config = dict(
    rope_fraction=0.5,
    lr_head=0.00573,
    doc_mask=False,
    steps=7565,
)
MLP neurons of a small language model. Each row is named by its layer, matrix (up: input weights) and neuron, and shows model dimensions 112-239. Each number is 500 + 40 x the weight over its row's rms, rounded and kept within 0 to 999. Numbers have three digits each.
After each neuron's rows, "fires after" lists the tokens most often just before its 100 highest values on Wikipedia text that the model never trained on.

L3.up1041:512475484535507468496539550462548504541430457554546496534473498534495528478479537449525518552574477540586566538487469511520493575559548406502497460543501512411509529450442505407507490558511515510459503542490500584506453529567452504456489470520581538519424553441404530505467535522525475552532472476612488494481488392469495513477525471467482534497527492486523526449525471470528513406484
fires after: " "

L3.up541:461476511582458487390493574433447529472541501472511557498569485478518484496462480441473518449538485575509553511532478503477421501457616467476511422565484471444520489444508497455529493451511479517491465500508501443474476472496535464509465476464504507503562521584415492487541528440310500485527507526519539527476558545520532507462541501570526527484477540458503507498503485475560478464552
fires after: " |", "-", "|", " ^{["

L3.up1119:478523475541499478522476499418501467493556504467543521400507528541548527462470465437498554561500465608468515568466541596482456505452489455451431451573509463459535493464577511464540440484527472492487442529535570496521466465434505497451570538537509469443515521397468512502521488502526486451467475527487434550491430493510522483446483466606485501368456520506490472499473486482453490504501
fires after: "\n", " |\n", " |\n\n", ")\n", "===\n\n", "==\n\n"

L3.up862:463463562489530573434556481458453513521514476518543509483524471528496436439423526420518472527540542543529558531569567502505457503478473494588496440559455563463561488490531454505522485546496433453571448544533462496467469555523505465453499439474590500548491495485462530468462500515488502527511485482534483543493460506536506492406535455521473521495566514450471523440432449456504466464552
fires after: " was", " is", " \"", ".\n\n", " became"

L5.up678:477539535459544542442550508484500533539489474485457508508530486542519364521456544458475545521532477449492474533510488467506465511487529440511498505512484583433533518473421468491490497417542473531582467463533446533438505538469539466527513505453485457486504528470428501519526488501509525501539557437504567562466492452497554437502485494523527516540525479491436518507552508522480471539397
fires after: " is", " was", " has", " were", " had"

L11.up1428:534480489510469497463509461480473476513478467511525476518483506549409428538524553492592567575472489536467554532515455465504458501524561500533475525500523510493520465437526446461531497493524526532524570515471423561441530502569475534442428453493530449490466553526494538598477454469515493435553554476562544460469501463422438522504546482487518456501485467502567493514514430462531470543507
fires after: " ", "20", " |", "19", "field"

L5.up1230:584575517566488500513520562508419530485439490403481605421428477495427492537486449472577501466466489507530530482500463498532486513443483544526564491482575564445455506497474467513476474471573489476507491499404486459494499503468493470514493533561510510490438557495485567503539528500480541456577514546409538507471551479549443542521555483551532446496436571469454513526505443423515504563504
fires after: " the", " in", " of", "19"

L6.up1211:508520470549455515482564521493466457525454456462495566489504538459507524494486559545564514519552518543487499504537457501536494460553464519549500442508552481425493503487534469501469519473545484419492517478448478479487456558454486494526519500519518491500480516459459562522497529527514562429474538529459498474481451537453468521419488449500476455501469508501434503507536537464528547490465
fires after: " the", " |", "20", "19", " a", "'s"

L6.up172:529594499523476489529616512500512488468513486517468498495481550567469477489459584502552533521483459487497501539477487487506471493522506446452448395522568501487560443462503528468531525452451531473498507518455558552451400497508488555459495503463491536503485505493503540520525404475522487402527430534488488537445492509451517523432535489491559488477572464396452449426464492512491518455516
fires after: " the", "20", " |", " United", " U"

L5.up380:476560539526487519517487496512492568555501428499516423441461477534417509475491488505509495463515456592482504508439557545482475478456447468508484452507503548509548536481445513460454535492576480501477473510506468475445484502565495500488539487470581527465494501542533526646588515509485487519451580463523488472518459520560483520464574434550528463419536471463551507544455536413541498478538
fires after: "19", "20", "18", "16"

L5.up948:565490562559515495467515489569450522459454487473467456458432514512478474490458513537519521500508451486562548499503491580440520515474542523526519508536475519481528439474484510514553496572539497480532461521478496512434410493499514522483511507464505541497525519545494532481458392512499518482560437502494545619451569459452545505552487494532522457513412491528558471437556504426494492426395
fires after: " the", " of", " in", " from"

L5.up353:530492488495515542538526514483501501545499532455516529537504409492517494487493531538502476533495432486543483477476515515492485493476530500471512436497568480435562576493442472495518534489481520489511497533486417511430450465494463484569516538490548489523488511495491558479466453516520522440525430560516594514493521522589539487542553489466421503421533517484570437471471566439463447508504
fires after: " the", " The", ",", "The"

L6.up595:467595523516516559519509440525521522477462543467551485485433558521519474485500463559523543533519474499523506532583546490484458492488532462456571532531470576529494470488474446511519472449499515442523455524408513497457448595549483496497559472462429580529513489540496600501410486599519516453521426531572567601465485448566537564489519486484531508511428500526527471494482574519518529461471
fires after: " |", ":", ";"

L11.up364:430506526495476538550495509512497534509474494471524519461481506551564535534475450542512553465497459584484481531462490490465438530407493447561417560534486502488542517463540460445482512438549503515519483494496464562476564459455556466470495561551515464454455525482478541489473541443526525545604519496484533414452504493517508512418487478579455536466563515515489587498511534483513479522564
fires after: "19", "20", "\n", "18"

L5.up474:511501477567485509504517558546434478507546516433498537463514409550467502465487508525536502543555425548608509527438525483463480490469438524475455566491518580431527513481466494467574448553513449546534473533474486538448484421512422558472527492498534550523511548428447563585448436507472481521540456473447504479530576509584520521466474489576442527503537470473504581432474581418452493555443
fires after: " the", " The"

L5.up580:510535459516539469556518560417496458573450483412500498487490527503566522455423525475534513529467497586545512513503488489467476568452511480489541528524528522478457538463439412504495498504499436543541499448434480620472505426506443505457518516547514484491495504442460487508485554511501482518518524534449539457446510429542557548512499470540506501496568493515547509514514555532477506441463
fires after: " the", " The", "The"

L5.up1317:582562545527502485500530501511476473476499528457496456472410487507534502432458524531516529495510439487509503516476514430447479484521538532566565480543495592394478395458505459527500456440583537467471507515430497508460488461464549503525467488434522587463436507525519590509578465469500510470498471500450505533441527469490511519466536488553550532489384483510475505452404495514529481540507
fires after: " the", ",", ";", " in"

L6.up681:519505497568464552499553559510522513517511475440468559494555490465467523510474548497527489542525479507529486508521482543514470470514500471527532506464533503495501535478497428431473620517541503447504531492479391477444475489429510458517461538441551481494414512478469549493511496470521506517549470412493570468443536564522450533506418461502525523504497529521501454470444601478548480546496
fires after: " his", " the", " of", " a", " her"

L3.up820:515574553565489530464511540448480495453523503469559477411500488485541520401449551481484547440522430554462498560542475497462435519451514472479498480563455544488463530471491481447530462528449517545517482538482431458440487414471557466517491480456492510518482523490448535562555548466468493488605500521582481542469494530538489548464515537572482500465426488430511547514438562481543561524457
fires after: " |", "-", " David", "\n\n", ")\n\n"

L3.up213:503493515541562506452522572520468480460497437473572536502503505504507458510507504483570609521567416514546526563429467480496452509507521491494474534486496524481534479451509517423543525396533460485491492522465482479488547542488532452542479493542489518522502543501503529516500499545497544455507607535566530591461498489483491527386553484529487472428460522525524522449515559461488577551435
fires after: "1", "0", " rest", "3", "2"

L3.up1276:491523460538516495463501515485418507585551464395468479542536493512453495449512565455487501514540487547501532504521489602470495497502524492585492426541521532547521603505475527557527540526484512539438438492449520548433486460516533486482565468507517474525550517437437606474523404495450492504546574502536556505479518502570519561462521484524490533519529473478469526480518447490434458488523
fires after: " as", " became", " become"

L6.up469:440528568577506503497476512458521502491523411441514512507421415512438491427460525496484550516527468563491564587437493531529437504511446539594518476553577582519467512435483472512492540526563479507584442509492536550504498471474529433406511519523513471522541558469507587519531485467535510462505543510427513557492481519515541575486503460578507445453530504515444502489521520381498503446517
fires after: ",", "\n", ")", "'\n", " July"

L6.up1186:509501510570502503614530537541487468507443454510481505505456525528504561451511478519536529546587489557530453541455568528527454506516481493503454488475557574460503467469495495522473507516480477502507538458466510480446482535515488572487503458458527555537575559457448510521486532509509469500452449492484511458433532518519496560445478503557544479486463514511491480426471531475561465498552
fires after: " the", "19", "|", " The"

L5.up895:470507490452468549551449497501505540507513459486535448461449460520458520489471435525482587464525479489453478583459533510510406473448475479473501497543534494424488492462486414477486459523493493404534490498540497464526510440601483502522527446436516564485442474472510453475526505517486534470514589554486489494477469511565498520420534498478472555494572444459489528571446537520570575471524
fires after: "20", "19", "0", "12", " ×"

L5.up891:501524506477481497486541487401477575589445398519463434426464496544476407540480524477500545483540498508515510522569455473490494530459547520545540488419464560413555497464448459461497544383497510526549523441506518470441520474457518400522467439511475499421471541493432517526515474495509553481481483486551511530478410456468466478457531474504532505505578459437518519444566465486459461560425
fires after: " was", " were", " would", " to", " can", " not"

L5.up915:510497547598450549524585508537503449493466520415508547484513475481566517476490561520516515499518483587549492510521476458541482552442502466526527536553543561461530477490375427433438477540555494452590503467464540604466475527447436490491569496604509461526505541451479557535482482556557540477520562472472468467481435455548491460419426504598453509443462527470530492470460521530444437537497
fires after: " the", " The", "The"

L3.up232:459499553461530483435499481389474555584509458428538518510522424507495483508516500394480472445555495563526491486492510546501469481475464480538472433541511499448531436521565487514582563486470493469573476540482537602461493475532496516504556500505613452511444541500530505493490427509448475484561597465543580579456490538484506467456500473538454496497511487474489550448453534514489467427463
fires after: " was", " as", " became", " being", " is"

L5.up1076:533510460524495531516613521438501427461470526530448539521538539538570559495492498579503528539525473539477503490515508584490467549509471545530483453536539599459478510506502492460479510541497485540462471433505501562541457545475509497460466461505560505508531474441547505480497533532460467457492453433486504461467494470530500528511480459531473494476558494509463489471507533514508505399527
fires after: " the", " The"

L6.up829:590458518564537510520504520478521413550447505495477438517468468537615477436470516541478507489502481558524486531511521531501524521518479486441448441535532550415443547497469478512484534541519477463519515453478475498402429547491544498491517518505489541505506522502419471488486445497536473424525442481533478524490519544535538535452525501535529484476523544481537492527463521502527504476534
fires after: " |", " the", " The", "The", "-"

L5.up427:494519541546482484531478558513447436516428473475501490453531488518555498529464521444568555543546490570526519510551405450412469534473635511513467481523490484469464509461446533512479489405440474469581544475448582556456504485481516442493392465535503580533570536532460490589516543474573500549452538480527509475463445487536536507560513522511468561527543526455575488564491525474514480514474
fires after: ",", " |", "°", "."

L5.up1053:523546556537546522506482536449538500494517527455566509454485501481487555385482515500542495530515444491523557455485476545524510550487561460506455492493553476480460512520494501478474576514477512482550431490510491508449505526513538482516542537523483580547548503573535543496515515625496548521503444526531506525490502487517421560486560522495494512450451509467637436479431496496523528475510
fires after: ",", " of", " according", " and"

L5.up586:493487532499503533459547480448490526561540468493513485475451514513556419446538521474484495487493430501559504498520442519478484558506560453530467450457479459502525416548461497495528517488554468491462455452491502518505499508471512382500459502495546569454518512518520502489502443497443502442548499524510509608469451504523524490418503497485454490461540610478539504502516491490510513452534
fires after: " to", " not", " re", " can"

L3.up1286:421557477576465561503524512488459514467493413495563520472491543505527489465526481523566549500538515528489551558489468486526420463495514464517512510566481513544586462445534502435514521501496553443499467434518468503496459474421487471491553446588596474530468568543451573540500510499463528479491553424456477592422438501513492525512524494504437545479511542529529520484540544446493515520437
fires after: "1", "2", "19", "23", "18"

L5.up469:495524566617472457524578541458435474477411455462509486477484509583482508502505504477552526509486422526522583506468508469506482482424446551507439505546511450515558513491522481473472495486575517532514483515416473512437538493487480445478499483557520440498504519514424485519450504488474553526581495494533485558465476492495516528484545501485502497531549476504581448505503537483481491476511
fires after: "19", "18"

L5.up666:500554499549490530548476489470564438481533504457605496422490419501513478467507466584499576474494530595501509540541515498498410473510493499447516446529506570398461498442552477482479510461442501544560453439474544533479470425448542483461531525513552514503491539463548545505439505475459517489480534496517533554468497590483556547553488518473558479469435503422522477511432552415499493499438
fires after: "\n", ",", "'\n", ":\n", "):\n"

L5.up1054:547539618629467549495575522450519477529533445511489554482415501507442476511497509478566527449514479559550508514423529592533459495569468513480416369518598517504522462471471486471584520530535533494470530530517479546495525505519466530499478493447523511486473519507460513525574447474467537494511481489515501506503504509496458515492504488490418472521514482508512438522444474483504492434526
fires after: "18", "19", "15", "17", "16"

L6.up596:549513557512551560505503507502465507547458489601495473481487483553455471543460512478560541439547519449497597511533444505488420483469416383504433506477546470567559475471545493450516505454529450541466504477499535512502517521514512515495496478516457500452541515492486519483545467475520600489577520484521493531462452509501557568394549506507539576532531507478570482506498447541541577473523
fires after: " ", " on", "On", ":", " On"

L6.up991:498578465509489483506488535486410505523484448509471473547472429484497542476461575518532517430586522573499495530521486539483492468469528494547482495518485503526496464450509509462518454419430492560558490518479462538468501407503505473383446505485481507463613535455423505544514467507443582414546532537498502526432445482472560470443514492524502530516498484414511541463538478564540529533480
fires after: " the", "-", "|", " zone", " |", ":"

L5.up651:542571491516564585529512504435502488532498488505564485489458520533531443497529475503499539540516549473556482556554534518520508488463495433519518519475484526580542520491456470478453472546468533522515503416531471547465464561563497474472529536459429519503557517520519500487507524546562472485463494533512556551481419453522603571501497451509522496493444420455528494499478578554501493514560
fires after: " |", "On", " On", ":", " on", " –"

L11.up1240:536507531486515485523529525495469519480488541460504574495498508632468459544516489448535536535538509544491514481579564484516452482442508530570460425527519504473487515464527493504500523429482405505474519516433498503546485544511539464521484502571451595475421508431467520514439447556483532540515463546536517508439499458558519477513467390512529481471478534494533548472522513470457484482495
fires after: " ", " the", " a"

L6.up405:524478564541494483487552489546551501537420465537554488484485464511519454517472585443559509488502526504584510524512456475495463522566495388518451494542504550527546517465513544441493432499484519581531503492433503509489543482566515522492517433483528484487494526434486538472524491476556524463499567459558544496460515450567504497425531473475474573441530518388572511450479511503488476499515
fires after: "On", " on", ":", " On", " as"

L3.up913:478542471546541468543515547460523492591507471510457531493526414480468529452459523489526526476536467462468520525475446504501442500474535495512485443502527497487575498462437500508595487402553520547506528486434488570443475455491547467530513550521503527459487598517513595521577466533510544454543546464520548573437522493567522491474631500500487489440554563470530516444470477452510466530532
fires after: "\n", ")\n", "})\n", "%\n"

L11.up1346:472440517541434487483480453478509498527518469484517480442494489569465514456472516543511565547524482492590505551538467534524467485497498442490489497583464493523545514477546579493562507429555399504519442486491520444508440519540557476499553464454510488529463565527485529497471546483399494412446512511516538528484585506530568564501496442493494474531417484541502590478485603486523475486497
fires after: " |", "|", ",", " March", " January", " April"

L6.up30:510506581480520555578459479483476512525459426394498538483412463534486499447478496482519547468514500505532515520490520518503478536471470456568578509532501505479529486452499455451452429473513464532564507444429466554477516473473555502445522513495474534505451552508481544502519490512480539474551418520466491571481531481578511553462462426545520476493537500428467508456439468431526512552506
fires after: ",", " in", " March"

L6.up472:449545567583514584456533536487584471501489480427639455478485503503546460510483534570500556559537469537536485558548438536503459543554511486483512489458571498479440557456497462501472552497561473467538544454498528487480543526526488460481513476537487546502433574493530478527528505491543509567548461511516486473453459513542528594534481518457502470414494513493536463527542485454500611522505
fires after: "\n", ")", ".", ":\n", " "

L6.up913:499464539496480562582523480449492491486483499459483468487509491552569473467466498504500536511549458536541491525485470480507477482460539416503540460505497534502488566484538463487511483477473446537583470491544438517513501421467478505463563485503493525542546526476487563496489521506454444363538471572441555540468512481513510487451505403527491483439518563397539483469402609553525566528500
fires after: " and", ",", " but", ";", " has"

L6.up1522:551525508570476489557540526447537483544479468482485501504503556515432496469488546488555480477514455601567554517489477518445489540594518434540450494458490549451515519486478397489510508544476507515524509449515534478464516470519520488420562480519495573421483498498466493543508409465421544456519386499516463499466436539455504511490495482553473523504557498477478489430431467506529466528534
fires after: " United", " the", " New", ".S", " U", " ("

L11.up1388:504487475484544496528490526446512546553470439452523524509496517527477466552507534409545601515574460473541536525476523534532445493457486523600519501535471477443460528422550530535517509514559480473465538478455464572479576436548455481483485493521523515506381579483472500553407491551377530484521491500531555418472489449418508513462520483510512508494510481455551470434525498540547450476472
fires after: " ", "°N"

L6.up689:551593571557480611512522572521443483498447481446509533492482556553541499423414554496527495416499436474481522532514447521553482596486457531539499476498498606444533547462527525554446487513527525493491493523506560528419492489559514499503466468528518513528480530531524542586501484454491515559458447504495463503484486432538490559438547487440457526442461451505550469438487517439535493441492
fires after: ",", " the"

L3.up1016:464563516519608469472516454589473513452523483479552534501488467508590509510570535515558547587511482575481512500469441498447471439534455412559465545490457500469469473440545517542507451457455466522520486492428483560526421511496468512433537474508532513500506581407555494517471524496508479486510606479551521517435514491527486475438487496483538541447452519435502514492542460477475485494442
fires after: " |", ":", ";", "0", "°", "′"

L3.up647:475442435491475478535472519451484518511495496429563510458493563520493485520463488505488554515484472525487526545417459456501447584494516464468464506545546506408488510438513475399515534454542504433505479463511572545551482484507495524512597533514523497504511513413536540519519460543548502374493475464470483539470548539440501505412460486539523433455544480499494458382440500459475563480472
fires after: "\n", " |\n", " ", " |\n\n", " Council", " Board"

L3.up40:556545492528520540542442499489435444523510483542518541391457538456548425505505475443528576540500503501484562572523484545530397442522525453513458490547538503515555515426416458518566463511485455523430468486541500514517441453528491512511488558551470479410456533465505521528562452503521511518537528490488535539481483501514516462465489536466510475471560457513490473528567451428483539557428
fires after: "\n", ")\n", " Total", " Score", " Year"

L5.up797:556529496457512435457534514501429457476503497494513485509554451550438489509500504480515480550537463542482519514471553533478494562498569498517448528513578534458510509498403528527528456499500498497528484508460448530500511463571425501410526515542525539458555466408537567576509478576433461485462487445565491453512529463527521537485477489528497487463495496434539465535545501470488501460400
fires after: " ", " the", " a", " The"

L6.up381:509462457484502471517439532519502417500456468492481500474490511503508525531484453515558506538533467539494511536559447526477456516489539525464456492524473565420539478470539514542563471520419464553484495541481491526479439476523529545467502530512504537512589510480417526571476564495480581500494517467455506533418393523571492543495562499511459470477512464482512428479532486485499517556442
fires after: "-", " the", "|", " •", "\n"

L5.up960:498536493504487552441525453499508568513579420457479545498482459466460448524497481452480509507458471480484579479507448570518436514513547473505470468510536548545547534476523529557533498456433461458487461477470499500508441520477511438524513461485611508483535484484427487513471423485442533520564555471525565554482485533486516493534500512463474564561475480507477527497505549442513457513449
fires after: " a", " was", " an", " is", " be"

L6.up399:480510481553522491536522565574462463522471489497486491523523516456562533480447454494577591516508567554483506537531495570501432522502487513528516459475480536506541516462482517567492453359464449503489511551509457497482514500461492487481515548519470512498584582506443524585539552484465543500393503515412539501382474469592507513442532460479402507521508428448498499452480471465479524522502
fires after: " |", "|", " Apps", "-", " "

L6.up951:496477478510476416482524519484472497591526479482517459554514427547508443451500489445503493523518550542533471525476492471543467460529504438492412462547489487504515543485512522501522487438494474531491462455475513524512433447508537465445512529549469503438512550481437521528486529483493491428466599536543508521418452483483538467504588480503484476492538459531557464505442462509455466495470
fires after: " the", "-", " (", "\n\n", ";"

L6.up339:532486453553489502502532566516484458533491496534471462508456493547510488490450499495526543501507433541565493508493507473452475518519470488487531485528487614399535494484490526528542437532534511519529530505413488527408561435542522508488459467473508497445513500475540505573530411531506557467536464531486484466517461506527525519535603537599477484527550510434524503451480530474478472591455
fires after: " the", " V", " |", "-", " United"

L5.up1497:499544467550559503515540518489452517476502489440574547534511476474460448518461501460512472463484490524537510487482497534551499522450485477513444497487552512474550547484555438492447512528532456463508436489415430537445450501537515506477530534470525471477486490465497507500491524496399522500474441485450559492413472561572503528507506509463570509474533503509523505426480534463526451500493
fires after: " the", " during", " During", " In", " his", " The"

L5.up417:514513529586531542520474571501443437552433518440497603443439538529490536477449495449476529607499474527564502516496507522530455497453443506549527454519537523449492463466467506504544463559516485498504508514442503575433432554541443518498522430516565519493474509419444494590485503457530510457487488467463518541512568440594486525438472525549461485412493520506517465404470566450549507467430
fires after: " his", " the", " ", " a", "'s", " an"

L5.up709:559487552499505528488574491406543459565520498437571511420471468596525488455514554541526523525543507534455527507485500485476495604520539454474499401526541584432549506446414474505558477527510471502573461510530511531485449462520540496492511428520485518505476507525509468514494442529499456475520464539524519527510504424476495515479534485546513471435462439463509487500384552531536479447464
fires after: ",", " a", ";", ".", " |", " Pld"

L5.up318:509491509544461608447504460490428478485535538393540576521498427503549456527428503528526520553512441503548500475495464529456504482442481531484476414508544554423522555496439391486505539477512510472506454551517480499424527530480463503552543523493574549446474524557528561523485497497526541476501464417493620485458430418594568506488495507468458523435516494468480465492556569484503441379511
fires after: ",", " the", " Sh", " Da", "Sh", " A"

L3.up374:476527549493520540515465537441564463571525467517509540443550482523459469454439445496501495500522456573460520521537505569484460570456540437493475442544473555427571513497454452402516479512528484509559505556482529502465514466495582469462469540491578487409520486480434589514520517551498486476560516437494499529469440500581531526522511525580430519438518528471497560527461572467496502524564
fires after: "\n", ")\n", "\n\n", " Website", "%\n"

L6.up63:584542495575559491483493463479450531510485445518539505470451441501535469530482634466465525533518457465524500551524525478486468497478459469537438544566503462529599532450502524491497471510515490486490453453511489475430480501452514476447476474537509454491573528475523543500550452499520514463526471529630475506495454467513593474453516479496582495455502568508543507409465528511536539506510
fires after: " on", " David", " signed", " On", " Mc", " at"

L5.up641:571520604532531563530571473450465487572457477438541463518426489548545518467457567499547577477511406546431573502520468464496534536473568503546544442472499518556498506513516447502468491493545509483500520548502438507497503519515589489561467468546492552559460542550525537530457455468500481554540501550512536560467509443507454539488501492476550562484472497486513554476412524498550519517557
fires after: ",", "′", ".", "51", ":"

L5.up370:464509532576485502559483480480550437510560429448542504437501457524540484421434469543477564551523521570499482567448430546523395502539486458523527475570456508440498502463543487470482463479491471476486415520572525541493468421476484531570553536487508547518484522480548564527523524531507468525514465537566493571497517555505520570468474478514504441463545486436536488502428492389505470515466
fires after: " February", ",", " January", "\n", " March", " July"

L3.up1187:463469522507506488594470574501493461540455463487494559545515443542560561525417508438478530528545492566541447518418526481462473536434477535509553480516542512502440502486467481540501446517532461475574504437471472635514495384514434525429513545563526491505510527459499561494497461476547495516519527464453525464498517473499556466500512494512518600468559524487508576493463491504491491544503
fires after: " the", " The", "The", " railway"

L3.up624:476532538536477485574501567474530522505522490519554519477480489461499520499543516455508542455476507518494504557482512506461478486439470490507552496462467459437563522432529503448460482464516472525435517506535456531510547530453551507480549472530494508580461533533499539564491488520485497497506581478477556494466442492591511522503511472469474534442500540490457609432478517426507536443474
fires after: "1", "2", "3", "4", " Website", "0"

L3.up1102:578484478517541493507484600453480481552532489537559571436474511528527518514439473480476535573591448507557486556541551514498483458521478480471423487527585537473504516445457497475556530478506450499542522507526477481508446441466519541481424556520525593523562556457511563568494499516489524474480531520542496558513506444488528516459523494512433490444478540515476499495552574377492539500485
fires after: "\n", ")\n", " code", ";\n", "})\n", " Density"

L6.up253:553463531485532501528549469439512473480450474491404464532470582534486430450442512512531482485514457542555528509520522511474490529513582444504443405518538556468521512503505476452480510515459478533545470514418524493444429520555483478503511491518473585514491503499396547522464416594457547547566485529499526529475514459455533481529487468555558538500508480523544475523559520511504488491521
fires after: " the", " The", " (", "The"

L6.up1379:523494462525488468528488572532482433470492514442470471513475488512537594481444455547541546503511493528573576534478478455477459496505467536517546487527531583463492443465502478464567543485499489519528569533459478448442409421524484500490530484561540551429513521518462509576534481485534438492541467479463497462491526450509500498471561522545503487456585471484539529496528530438509490502473
fires after: " the", " The", "0", " Republic", "The"

L5.up201:455490556561529579551511490486566484526526434460595467451482448506555476447481482495510577530539556621507514551462474541531408481480473534499483467521529509501487458470557484512465547447501486474545470484472549564492509423465492480495541537574546458512462546465598541457476521483461474501522518526505524542470481541537567575455496467527526464484439524406498474498459501425501520526433
fires after: "\n", ",", "'\n", ":\n", "):\n"

L3.up1159:465593469500452468435510445499386545536498495459567468460431485560495530505558508494581537478539486501447526539424468451485433428505437492590456504475485485491429440459528465497508518432496461441526536470531563533550501486509433546447544489538538519494486542468593545529591491463492535441516590501492499527485515492499483534505492445533523450479576477363474475485460474501500527477462
fires after: " |", ";"

L6.up1207:504516423517472502520564569475471513468542506488494505441533486431471517483462566511561524549576482521541555509506588628487462486466470465470439511487574570478554480511478515467537567476482419489485473509492481469445491469518460517464573487510549501468559535442486488524537469568463490526485518443568545467489462570467494544437446486581473495515519475435424536472426513460534543500508
fires after: " the", " The", " a"

L3.up675:477531499585509487525499561464482469497452479413519543464487476475462499456520545483534550483510509577484549566525451496471441476419487520568480579543511479525524482466510472429541491455432503506450478478433459500464463500480564432538499499586535502492464577505498491502505477494528597534512554516539496500433483521536535447464541527496501557494476532477561519385503474511507472520549
fires after: "°", "′", " ", "19", "10", "20"

L5.up1443:506513503512567513576625484509467535511466507425472488516520498543510514475508588539578500553541506538497483497549532510475504552519516543561464461519509515400405527526477502458453455518486535499538432540471448536404510459580471494458471493559525541513596492459499533511455433562451531500587456496542514518460507449567493503484523421523461499424532528474498476541553564518480409419445
fires after: " the", " The", " |", "The", ","

L6.up1533:520604524508546600523469479470467515498487455504457501443510514498474528469482510524542517417537455504485521503553414471453486463451596454468490535511486558503471469489505460476441514455474506440493504473548473504512477507483522518473479497498448623540578513554514506533512514590479522479497553511484564473496471512498570471523533485536568498488475568477528491471467594537562545527487
fires after: " |", ",", " and", " first"

L5.up110:636556557601518577482544455483488499511512511458569558424434550478490408513481487516512477483503505473481586485550491482486455463510545482442490474513512456587532507475524489515493552485499468461470548538471518459479445564551543447537502511528429538518457457553475517488456475508530510480505493470476509595453453489513567567496534491503529578470485568563557467498510444525483505428454
fires after: " ", " between", " of", " on", ":"

L5.up322:570477546484531515469521472383475515512466493487536479464509514536555373543472569455486489526544435499562490500506514463485484475527559423523523511486500511356562479439454469450522529419437524551614494457560539536451462558467540455611496463486492509519464489500496536542460440512528530499467546522574473519484451425482566540481511512537462479426518572478501473466528511561493454486443
fires after: " and", " was", " to", " that", " is"

L5.up790:532464552543460464460569563493509449505505484514559496512413503531438512498427506494484501575514479551542520522450568577509460531523476501501486476484500546472545505467510484460549441511507495563528504542487527499497463464504535469520463502424602511505430493420471502565578457471529514484549530544493495522492502481555510481535557535493411478425592486479503442467471558470536499485556
fires after: "20", " the", " in", " this", "16", "15"